MLP neurons of a small language model. Each row is named by its layer, matrix (gate and up: input weights) and neuron, and shows model dimensions 0-63. Each number is 128 + 24 x the weight over its row's rms, rounded and kept within 0 to 255. A neuron's up and down rows have the sign that makes its largest values positive.
A block is one neuron, or neurons of one layer that tend to fire together. After each block is what it responds to, as a language model described it from the Wikipedia text at the highest values.

L3.gate75 [174  97 139 113 164 137 174 108 111 127 117 142  90  94 155 132 126 155 152 107 131 107 108  96 136 146 130 119 127 101 150 100  88 102 109 166 162 140 106 150 138 115 120 122 124 138 121 130 166 155 130 113 136 111 221 110 113 135 140 132 151 152 135 149]
L3.up75 [167 131 136 132 128 102 173 143 122 125 106 158 121 119 137 146 115 116 158 109 177 100  82 124 111 113 144 135 149 108 128 138  84  86 112 178 172 154 121 123 145 140 107 116 150 159 149 112 216 120 121 111 143 106 196 106 118 105 132 110 155 114 112 119]
L3.gate130 [ 98 110 121 112 126 116 151 139 130 123 162 117 101  86 144 110 113  86 110 129  99 105 154 126 139 169 148 180  61  96 136 140 146  86 101 147 138  94 140  93  98  92 111 115  98 156 107 120 110 122 163 156  94 121 117 141 110 133 140 147 104 114 120 115]
L3.up130 [121 107 128 106 117 155 116 120 122 115 162  85 122 108 134 115 115 109 126 137 102 119 138 113 143 160 115 169  91  81 132 159 109  87 103 159 120 112 140  92 117 111 132 124  82 160 139 118 150 144 107 142  90 116 154 122 145 137 131 166 104 136 138 142]
L3.gate154 [123  99 139 123 122 127 130 134 129  94 177 115 109 118 118  90 117  79 148 113 106 111  70 132 138 109  91 140 103 153 116  93 113 132 142 138 120 123 113 122 166  75 134 179  97 106 144 170  84 147 133 152 160 152 137 110 118 104 102  90  99 128 130 120]
L3.up154 [153  83 114 124 174 130 107 111 166 111 199 130  93 128 101 100 141  65 132 104  88 133  82 152 142 113 128 131 108 121 140 105 119 151 161 112 150 118 135 120 189 135 131 155 124 104 129 162 113 145 137 141 165 122 146 129 105 142 102 101  80 135 130  97]
L3.gate215 [125  51 126  65 125 149 126 103 121 136 146 146 117 101 132 143 128 135 129 151 109 146 102  76 140 145 121 118 110 175 153 134 141  87 160 112 110 121 133 136 134 143  88 123 141 117 144 128 115 138 128 135 166 124 140 145 125  98 121 126 114 132 112 101]
L3.up215 [133  77 108  46 124 140 106 122 117 149 114 200 107 114 130 116 119 137 123 154 119 145  98  53 110 135 120 102 100 161 140 142 123 107 174 107  97 116 124 111 128 170 115 152 157 130 139 114 100 162 123 155 118 128 155 144 133  97 157 111 121 122 103 115]
L3.gate222 [134 185 151 117 120 133 103  96 140 141 126 146 132 133 111 117 138  86 133  96 143 150 112 137 111 104 147 126 130 155 117 165 111 165 114 147 153  94 108 120 142 154 172  98 118 145 128 117 124 157 145 122  89 119 116 142 138 155 132  99  85  93 156 168]
L3.up222 [146 170 150 110 101 158 147 123 165 148 118 114 130 110 143 127 132 103 126 129 138 163 104 133 111 143 150 111 150 176 126 140 125 138 116 155 137  81 122 137 131 127 167 123 144 129  91 121  93 119  99 152 152 122 150 148 128 132 158 133 123 133 121 167]
L3.gate267 [132 130  92 140 136 168 102  98 137 160 110  90 132  83  85 164 146 129 127 124 148 146 163 113 146 132 165 140  80 140 138 151 118 142 100 132 134 120 122 130 156 137 132 131 147 155  93 103 111 117 109 161 132 118 115 133 150 159 186 117  92 125 139 146]
L3.up267 [138 144 123 144 101 124 137 101 129 162 114 115 103  76 115 177 137 118 116 119 166 136 136 166 183 120 173 169  85 144 147 148 134 129  87 137 111 124 112 167 137 119 138 128 110 145  93 120 127 102 169 167 159 162  99 131 169 132 159 128 120 124 117 152]
L3.gate276 [107  71 124  60 121 147 104 113 111 112 153 109 117 118 106 125 120 126 106 126 119 160 149  93 117 156 165 166 109 126 161 141 146 149 118 142 130 111 125 119 128 133 134  80  72 113  98 112 105 163  99  97 152 107 133  92 161 160 165 105 160 138 102 128]
L3.up276 [141  97  83  81 117 126  96  64 123 113 160  86  97 156 156 112 137 121 101 110 140 157 151  95 124 176 147 137 123 120 151 118 130 123 120  90 145 124 103 127 124 145 107  93  90 134 127 105 108 133 129 141 127 169 131 109 156 142 135  95 139 120 140 125]
L3.gate357 [131  79 123  91 139  98 141 136 150 146 116 134 150 132  72 137 128  95 157 113 192 152 147 101 107 144 127 112 141 153 162 159 128 159  95 132 100 187 155 107 167 149 122 116 111 162  84 119 112 146 134 168  96 112 144 103 166 114 122 130 118 136 168 180]
L3.up357 [128  87 102 121 114  85 143 150 119 145 106 139 153 116 113 152 143 133 154 127 183 131 145 114  87 117 113  92 144 146 150 153 119 135  65 170 130 197 172 114 183 161 114 120  97 153  93 156 117 135  83 172 112 124 149 106 151 105 112 142 121 162 155 202]
L3.gate362 [ 81 100 108 111  98 191 141 107 115 191 116 131 134 104 151 136 130 147 141 159 155 141  96 112 136 121 168 108 143 115 139 131 105 104 127 147 137  88 152 141 147 151 169  87 112 106 109 139 144 110 144 149  99  97 143 114 148 136 120 113 177  73 144 117]
L3.up362 [ 73 143 120  92 105 166 142 128 118 178 114 124 145  99 159 138 137 113 138 172 151 158 102 122 106 132 135  85 131 141 146 113 126  97 149 133 144  75 123 132 154 149 164  93 140 123  92 158 146 100 135 132  88 108 133 134 131 110 139 144 177 106 139 120]
L3.gate414 [125  97 167 108 144 157 129 141 120 154 120 147 116 119 113 140 146 134 107 157 161 112 116 109 126 131 115 119 187 134 151 119 123 122 125 141 127 115 151 117 114 127 139 122 129 110 112 111 134 154 126 155 120 184 145 121 133 137 166  69  93  88  82 172]
L3.up414 [163  64 149 107 151 138 130 135 138 142 102 132 140 140 138 149 138  91  86 155 114 115  78 138  97 123 126 144  81 127 130 171 126 123  96 153 106 113 101 136 116 146  81  86 110  90 109 139 141  91 149 136 128  78 111 126 152 172  93 155 108 145 148 138]
L3.gate499 [102  83 103 105  69 134 136 103 116 110 119 135  88 157  69 129 108 117 119 142 110 130 138  83 135 127  98 103 130 144 143 148 147 144 143 107 107  97 130 174 148 173 111 149  94 106 131 113 122 126 153 111 153 135 131 138 163  82 164 100 134 148 112 119]
L3.up499 [124 113 122 102 122  59 136  73  89 108 152 113 130 155 113  92 139 117 117 154 118 148 125  98 145 131 123 112  93 117 110 126 131 135  97 106 120  76 132 154 136 141 121 154  93 120  82 146 112 132 125 100 165 135 104 144 123 101 115 151 115  96 126 100]
L3.gate565 [171 106  80 117 146 118 117 136  98 147 157 138 105 117 136 120  86 104 140 155 113 111  91 130 112 137 104 150 153 107 157 133 120 140  65 145 140 108 114 177 123 169 103 109  85 157 137 107 132 148 151 146 124 131 120 132 138 119 118  93 123 118 146 156]
L3.up565 [ 77 130 126 121 132 107 139 122 110 136 153  79 149 119 139 149 118 131 130 175 124 104 127 135 145  98 164 117 131 145 171 164 133 140 112 126 133 129 142 174 165 148 116 114  92 139 146 128 112 137 125 160 146  84 102 101 148 118 139  83  97 107 105 181]
L3.gate588 [103 158 130 130 125  78 169 112 128 129 135 151  91 158 136 139 127  98 103 126  66 135 118  71 128 156 120 205 123 142 135 134 163 126 139  74  90 101 144 103  50 107 122  96 125 107 193 121 138 157 123 135 123 126 142 144 146 167 145 124 109 127 157 143]
L3.up588 [129 155 151 103 157 125 136 149 137 151 125 153 165 147 135 135 117 108 158 100  89  76  65 152  94 146 111 166 174 114 135 123 145 106 142 140 158 129 162 125 122 109 148 103 100 126 155 131 137 190 108 119 201 125 125 158 108 148 123  93 139 113 173 169]
L3.gate647 [103 136  89  92  81 142 121 123 114 104 161 156 115 163 103 148 126 150 111  87  95 143 112  70 153 123 149 151 122  89 139 115 138 141 145 144 126  91 120 161 121 108  70  89 121 120 118  90 157 139 127 118 154 123 133 150 167  72 100 121 151 135 115  89]
L3.up647 [113 134  99  87  91 132 111 130 125 122 148 128 115 167  94 145 137 179  73  74  88 127 104  86 146 156 135 169 117  95 127 118 141 149 165 128 130  83 169 134 105 101 109  78 111 110 135  80 144 166  92 140  97 100 131 110 174  88 101 107 136 129 101 102]
L3.gate669 [121 104 148  94 100 145 138 112 147 162 125 128 144  87 155 162 117 140 100 137 152 122 124 103 123 157 148  82 136 143 115 118 133 110 125 147 130  87 102 162 118  68 118 106  90 146 152 147 153 144 151 122  96 138 127  90 155 147 143 110  99 118 154 130]
L3.up669 [128 140 141 102  97 176 108  90 132  95 141 144 112 126 127 127 111 174  87  84 152  78 148  77 124 107 118  74 152 121 129 123 149 142 100 103 143 112 110 143 145 134 131 137  59 142 178 160 143 115 109 142 132 119 114 138 161 101 145  98 110 114 140 142]
L3.gate695 [110 107 123  96 152 100 176 102 123 152 160 135 115 113 110 176 115 118 151 125 135 113 145 111 119 165 131 121 100 100 131 110 129 139 130 160 136 131 129 146 122 150 107  89  78 182 144 178 129 124 144 127 104 115 144 107  96  95 157 156 147 121 137 162]
L3.up695 [153  95 133 121 126 133 159 117  93 121 175 128 122 106  96 175 104 122 139 123 130 133 153 135 135 147 108 137 104 119 131 121 122 143 157 175 155 105  96 148 136 136 103 144  93 154 165 123 143 158 140 153 105 142 113  90  77 131 139 154 117 146 121 156]
Word-initial fragments, year digits. Split-off first letters of words right after an opening parenthesis, quote or line start (s-ilent, D-ame, S-ide), plus the second digit of years after 1 (1943, 1852).

L10.gate27 [ 99 157  85 113 137 105 112 116 149  97 135 124 124 152 137 119 133 124 107 102  78 101 137 113 105 145 100 109 161 128 124 129 116 138 126 150 137 153 106 129 118 138 158  76  82 126 110 128 124 131 130  85 147 136 108 141 148 148 144 134 159 119 141 135]
L10.up27 [134 127 159 132 116 109 136 112 148  87 137 154 158 108 104 122 140 136 131 154 124 112 135 174 115 167 134 156 117 145 151 106 131 124 118 147 123 123 117 152 134 110  70 126 131 126 158 118 145 137 147 129 158 148 140 120 134 118 128 109  96  50 177 120]
L10.gate280 [134  91 142 124 115 156 126  97  90 112 127 161  94 108 129 133 160  93 106 109  99 128 101 140 124 153 143 176 153 148 165 137 118 105 146 134 107 136 120 119 174 116 114  97  77 101 169 174 129 103 147 156 160 125 108 135 124 148 162 109 111 118 120 146]
L10.up280 [122  89 141 125 136 143 127 110 133  82 119  86 118 119 104 146 145 150 147 150 107 136 135 115 132 138 164 109 131 174 143  97 109 105 100 124 126 129 133 123 180 143  89  79  93 138  94 145 144 110 137 136 148 167 144 129 134 114  77  99 142 166 131 119]
L10.gate371 [126 112 161 131 119 133 113  87 122  90 115 145 137 124 117 136 104  96 106 104  91 124  82 164 133 165 116 156 117  94 166 151 106 136 102 141 149 147 138 143 141 108 110 129 104 163 117 128  95 120 174 154 123 172 116  93 103 134 162  96 113 112 103 140]
L10.up371 [152 134 115 121 141 103 128 103 146 106 154 104 113  91  97 120 144 143 109 127 118  85 135 115 132 116 153 145 108 138 179 145 111 116 161  77 131  80 125 154 150  90 109 132 109  89 143 141 104 115 182 100 126 122 150 107 162 125 163 131 126 142 143 107]
L10.gate565 [169 143 118 123 143 168 159 152 138 116 113  89 118  78 182 122 125  97  85 118 103 107 127 149 150 118 127 129 142  96 124 153 122 116 126 128 143 120 127 145  58 115 145 108 131  75 134 116 142 130 129 142 114 150 109  76 128 174 129 119  97 128 146 136]
L10.up565 [115  96 153 115 110 117 138 113 116  94 156 167  86 107 116 125 107 118 109  82 143 128 132 108 133 130  99 170 135 115 180 120  80 101  72 132 155 125 163 123 134 159 122 172 142 135 136 147 136 199 118 162 132 140 169  83 163 117 176 147 135 107 140 110]
Year second digit. Fires on the second digit of four-digit years, right after the leading 1 or 2, as in 1(9)68, 1(7)44 and 2(0)06, in dates and biographies.

L3.gate71 [117 150  91  98  94 132 121 136 112  91 122 149 137 174 111  70  95 140 104 168 124 143 130 187 129 145  86  93 122 131 107 151  93 166 112 147 165 125 158 118 128 139 136 116 117 127 102  90 169  94 116 101 123 142 132 128 104 102 125 158 146 107 141 154]
L3.up71 [116 138  81 107  98 170 147 157  96 109 125 141 132 189 143  80  87 109 133 157 131 161 151 162 149 122 102  79 134  93 134 135  93 159 110 120 136 110 131 117 136 146 134 164 129 116 114 109 117  97 134  86 118 135 127 138 113 110 111 162 128 115 151 168]
L3.gate77 [107 148 139 132 112  94 154 135 107 129 133 169  99 115 100 107 152  97 120 134 120 139 109 140  97 133 129 142 149 133 136 138 102  99 116 172 134 180 161 175 157 110 140 145 123 165 108  54 124 136 136  89 108 160  96 103 152 108 114 120 134 159 106 151]
L3.up77 [126 113 125  88  98  91 184 141 117 119 114 120  71 123 132 119 139 128 107 101 112 127 118 142 130 119 139 157 143 146 145 152 150 118 118 125 112 155 139 147 147 115 140 156 122 134  74  92 119 105 158  92 122 138 131 119 144 106  93 133 128 160 124 109]
L3.gate98 [162  91 125 102 173 108 156 119 165 177 111 110 113 106 123 134 113 100 143 110 115 134  89 147 161 189 132 142 113 130 136 108 115 144 104 150 137 134 127 114 122 154 131 102 111 143 128 134 181 127 179 112 139 132  76 124  96  78 155 100 108 170 139  98]
L3.up98 [178  99 113 103 158 110 156 111 145 171 104 125 140 108 126 127 131  93 149 120 123 105 132 123 172 173 132 133 115 133 143  96  94 108  97 169 117 134 139 115 163 152 142  85  93 161 133 103 141 114 208 112 113 121 108 115 130  75 135 143 110 139 128  78]
L3.gate135 [136  94 147 140 167 139 131 147 143  90 148 146 119 137  88 152 129  73 123  96 130 114  76 164 112 144 110 135 120 127 109  90 131 172 126 132 151  80 103  74  86 103 131 146 156  82 109 137 151 172  95 111 168 145 159 119 106 118 117 114 128 120 117  96]
L3.up135 [148 136 104 174 151 125 130 159 106 122 154 128 114 141 102 103 136 100 123 146 120 131 151  88 158 149  88 128 128  91 103 137 153 126 115 156 133 125 144 120 137 161 139 130 144 126 164 103 149 136 145 158 146 112 121 123 143  71 156 140 128 189 101 115]
L3.gate225 [112 165 122 172 178  98 134 106 159 161 137 156 139 120 105 130 132 143 151 105 174 177 142 186 131 141 125 128 168 129 122 152 121 120 120 112 116 122  93 168 162 118 139 153 130  96 164 116 174 100 156 137 160 127  97 177 101 137 128  64 135 120 123 134]
L3.up225 [116 135 119 168 120  87 121 178 121  95 126 128 175 115 130 141 118 141 162 129 173 175 145 167 147 137 117 113 163 124 113 134 128 109 126 133 149 132 101 126 139 101 132 132  88 100 158 139 127  95 136 145  99 125  96 147 136  84 103 112 103  97 100 124]
L3.gate235 [143 134 125 124 111 128 132 139 112 136 115 139 114 123  91 148 159  91 156 132 138 119 133 115 127 148 132 142 106 120 125 148 179 151 123 158 137  65  95 135 113 143 110 134 125 166 121 138 113 110 143 122 126  83 164 126 105 132 143 124 126 128 104 147]
L3.up235 [139 133 130 130 134 134 136 163 117 130 100  93 127 145 133 153 130  87 129 142 132 129 108 131 133 151 124 130 119 168 114 156 198 153 145 182 119 102 101 118 119 123  88 121 123 139 105 162  99  88 131  89 109  98 135 117 108 112 133 100 111 150 114 138]
L3.gate237 [139  97 127 135 119 122 151 164 147 103 153 118 164 171  99 167 147  98 136 114 155 156  93 125 116 110 101 122  98  80 107 137 157 140 117 135 105 126  92 123  94 138 131 157 120 116 121 138 159 161 117 123 111 107 161 119 145 109 133 122 113 152  93  97]
L3.up237 [133 109 165 114 146 130 143 153 126 118 169 115 169 176  86 169 139  79 162 127 151 126  91 136 123  94  93 128 126  87 111 145 145 136 113 130 133 135  90 121 101 135 104 129  96 124 126 131 150 174 118 106 132  97 150 116 124 104 119 154 118 149 115 127]
L3.gate351 [130 127  98 149 104 101 146  97 122 154 120 168 126 159 145 155 140 134  95  94 169  96 141 118 114  82 133 118 106  97 111 116 145 137 134 162 150  71  82 128 130 142 127 154 130 133 147 128 136 109 153 129 162  82 102 114  62 110 127  99 112 137 134 122]
L3.up351 [111 161  80 147 144 117 112 107 123 144 114 154 118 183 147 175 123 146  69 106 138  90 169  95 115  76 112 126 134 126 125 123 147 135 141 148 153  75  92 109 118 144 132 140 106 143 165 133 125 119 165 140 178  90 129 108  86  84 133 112 135 115 160 119]
L3.gate368 [147 109 124  74 123 127 117 160 110 115 160 130 118 153 118 168 149 129 137 143 113 141 138 136 123 186 107 165 146 104 169 131 128  85 124 200  85 158 114 155  82 129 156 114  98  96 100 128 157 144 143 128 116 147 108 137 114 139 148  94  94 156 104 134]
L3.up368 [130 160 121  96 112 165 137 147  97 113 128  84 138 146 121 151 145 120 118 128 137 170 140 118 128 174  91 148 178 121 147  81 104  96 128 171 116 161 135 144 104 105 175 141 124 117  78 124 155 124 148 110 113 157 122 120  93 161 163  84  99 168 106 155]
L3.gate407 [127 114 129 141 151 125 171 145 152 154  69 148 148 102 130 109 133 139 121 120  99 113 131 139 146 127 147 122 133 129 128 116 113 144 171 115  86  82 168 143 109 141 141 157 128 128 104 133 163 134 129 102 146 163 124 112 140 176 153 126 166 146 165 139]
L3.up407 [136 146 130 150  93 138 191 173 118 156  80 117 144  97 127 133 110 111 129 105 113 123 136 122 125  85 136 154 120 133  89 136 112 164 189 120  88 122 120 113 126 143 164  85 159 111 107 136 127 160 128 112 135 151  90 141 145 131 157 130 134 167 142 100]
L3.gate425 [132 123 119 151 139  66 166  99 137 111 143 139 121 143 164 137 151 154 107 145 108 121 156  85 134 116 151 112  62 148 128  91 161 144 139 146 105  84 137  99  85  87 130 125 116  93 109 129 144 109 126  89 135 156 152 113 136 133 114 110 149 131 112 119]
L3.up425 [116 113 108 146 144  67 110 109 131 114 136 144  84 143 120 147 111 121 132 165 102 124 165  89 133 114 185 107  72 144 148 107 112 127  99 138 135 109 129 132  79 102 132 139 109 114 123 129 190 110 147 129 104 142 152 116 133  96 144 113 112 134 127 120]
L3.gate474 [129 125  83 119 127  80 149 117 158 125  99 165 103 173 137 150 156 117 175  84 118 118 109  96 128  98 138 126 150  99 139 172 129 119 114 174  85  97 179 101 136  94 137 125 110 121 110 117  89 147 160 124 130 113 115 142 139 124 183 130 175 116 104  94]
L3.up474 [109 106 103 127 119  93 177  94 152  91  90 153  84 176 148 107 160 135 161 101 113 104 112 127 131 123 108 146 146 110 127 150 132 100 120 157 109 123 162 162 117 139  85  99  82 121 124 137 121 157 142 141 152 129  87 167 112 141 186 134 138 117 112 144]
L3.gate506 [162 152 143 150 138 124  90 131  77 129  83 135 128 126 131 163 133 126  89 147 137 119 118 143 154  54 106 101 134 133 141  96  77 112 164 151 124 112 111 111 117 110 141 118 154 133 176 138  89  97 148 156 147 146  97 142 108  96 129 158 167 106 133 124]
L3.up506 [150 130 160 165 133 133  97 144  85 136  90 142 117 132 125 157 135 128  85 161 144 136 107 166 146  72 108 116 127 131 137  90  73 111 153 159 106 123 111 123 119 116 138 135 150 145 173 118  83  93 155 159 140 133  99 146 109 109 126 159 145  94 145 129]
L3.gate548 [159 113 117 119 120  99 162 137 105  98 125 131 159 125 109 139 124 140 121 103 125 111 113 159 119 122 139 155 151 145 137 127 165 133 136 157 118  94 140  70  40 127 127 132 147 113 116 143 159 140 101 101 143 160 101 103 107 131 129 151  99 154 127 122]
L3.up548 [143 131 123 123 103 109 164 107 107 124 113 132 157 138 104 129 135 128 137 132 126 115 108 149 109 114 137 149 129 150  87 141 143 138 141 146 125  83 156  89  95 127 108 138 121 116 133 132 150 169 112  95 151 126 154  78 148 139 133 131 111 155 115 105]
L3.gate637 [141 132 130 121 165 137  99 116 134 138 121 134 147 166 113 142 104 151 104 144 134 142 141 144 123 138 128 163 172 108 118 112 131 164  97 140 149 109 124 132 114 105 123 164 118 116 130 105 145 112 163 139 131 184  63 103 126 128 100 138 115 127 137 114]
L3.up637 [161 133 112 122 149 113 143 143 198 133  94 187 165 162 136 116 165 127 117 117 126 135 106 153 125 134 134 142 138  80 118 152 130 123  92 127 128 112 118 114 136 134 145 127 108 128 110 106 165 109 146 140 127 186 135 145 122 100 142  90 139 100 139 107]
L3.gate678 [ 86 113 149 126 122 107 165 147 110 104 138 144 111 137 124 175 115 163 124  67 110 150  90 172  90 126 110 125 123 131 146 117 149 105 129 137 132 116 190 135 109 171 131 110 138 138 131 141 153 119 150 151 189 134 147 123 141 144 167 144 174 119 142 123]
L3.up678 [ 98 154 154 157 110 136 169 122 112 110 143 154 104 116 125 185 121 170  88  86 134  86 101 159 104 132 130 110 138 135 150 113 145 142 134 114 120 124 141  96  99 149 140 128 160 142 132 128 149 124 160 135 150 149 113  98 149 129 124 141 166 155 138  97]
Nationality and region modifiers. Adjectives of nationality, region, or party that open a noun phrase, such as British, Western, American, Democratic, Republican, Japanese.

L10.gate387 [104 122 131 102 137 137 129 114 157 132 136 149 140  96  99 160 119 139 111 116 151 135 144 119  90 123 117 130 177  92 130 140 160 112 142 106 131 131 152 143 105 107 140 130  95 147 107 105 128 143 152  87 127 163 138 172 138  87  88  86 140 146 127 127]
L10.up387 [116 125 163 114 147 137 174 135 131 138  91 127 123 170 116 120 129  90  71 165 112 121 151 124 117 145 125 157 165 133 141 136 126 114  97 117  79 192 116 103 148 110  90  75 188 140 147 144 117 123 110 135 143 169 119 156  83 106 129 131  96 117 126  83]
L10.gate436 [125 157 125 154 154 136 127 104 155  97 138  81 131 118 105 129 132 150 141 121 101 156  99 160 146 164  94 128 119 130 137 189 170 130 111 148 142 117 127 145  98 124 128 126 109 167  73 135 124 128 127 101 131 159  83 103  79 143 130 150  99 142 169 103]
L10.up436 [105 165 127 114 120  88 122 154 111 153  91 127 115 100 151 124  96 154 128 151 106  84 146 142 117 133  90 163 135 136 141 122 129 120 120 133 127 122 158  86 155 172 128 119 129 106 108 169 148 148 117 103 142 167 114 106 133 119 110 156 138 105 147  97]
L10.gate536 [169  70 145  96 112 101 147 115 128  93  92 106 120 121 143 114  98 121 132 108 145 136 103 109 119 111 103 123 147 137 125  74 157 150 103 119 136 155 131 109 135 127 108 102 103 146 100 177 147 120 133 141  98 152  98 133 131 160 114 109  85 171 104 160]
L10.up536 [175 141 116  84 139 139 116 168 140 117 111 100 141 152 135 130 160 142 122 105 126 129 128  98 105 132 155 139 113 115  87 132 164  97 122 102  83 153 162 126 105 134 153 100 160 151 137 139 127 130 134 103 118 134 142 118 122 151 165 133  78 102 142 154]
L10.gate638 [143 138 145 121 151 135 139 113 133 159 177 109 149 133 126 164 111 160 130 135 119 102 117 119  92 139 124 144 139  99 100  77 145 161 148 143  98 115 123 129 122 118 118 128 158 106 163  85 118 118 151 133 116 145  90 124 133 180 107 126 139 108 132 124]
L10.up638 [121 141  91 165 154 122 162 155 154 149 136 109 101 124 110 117 114 117 114 121 130 138 150 104 103 121 156 133  91  89 139 136 118 106 137 139 110 135 139 127 115 133 127 147 117 155 111 115 145 139 134 142 136 101  53 153 145 149 149 143  95 184 117 139]
Descriptive predicate modifiers. Words opening a defining description after is, was, one of: the, ordinal first, superlative -est, nationality endings (Argentine, Polish, American).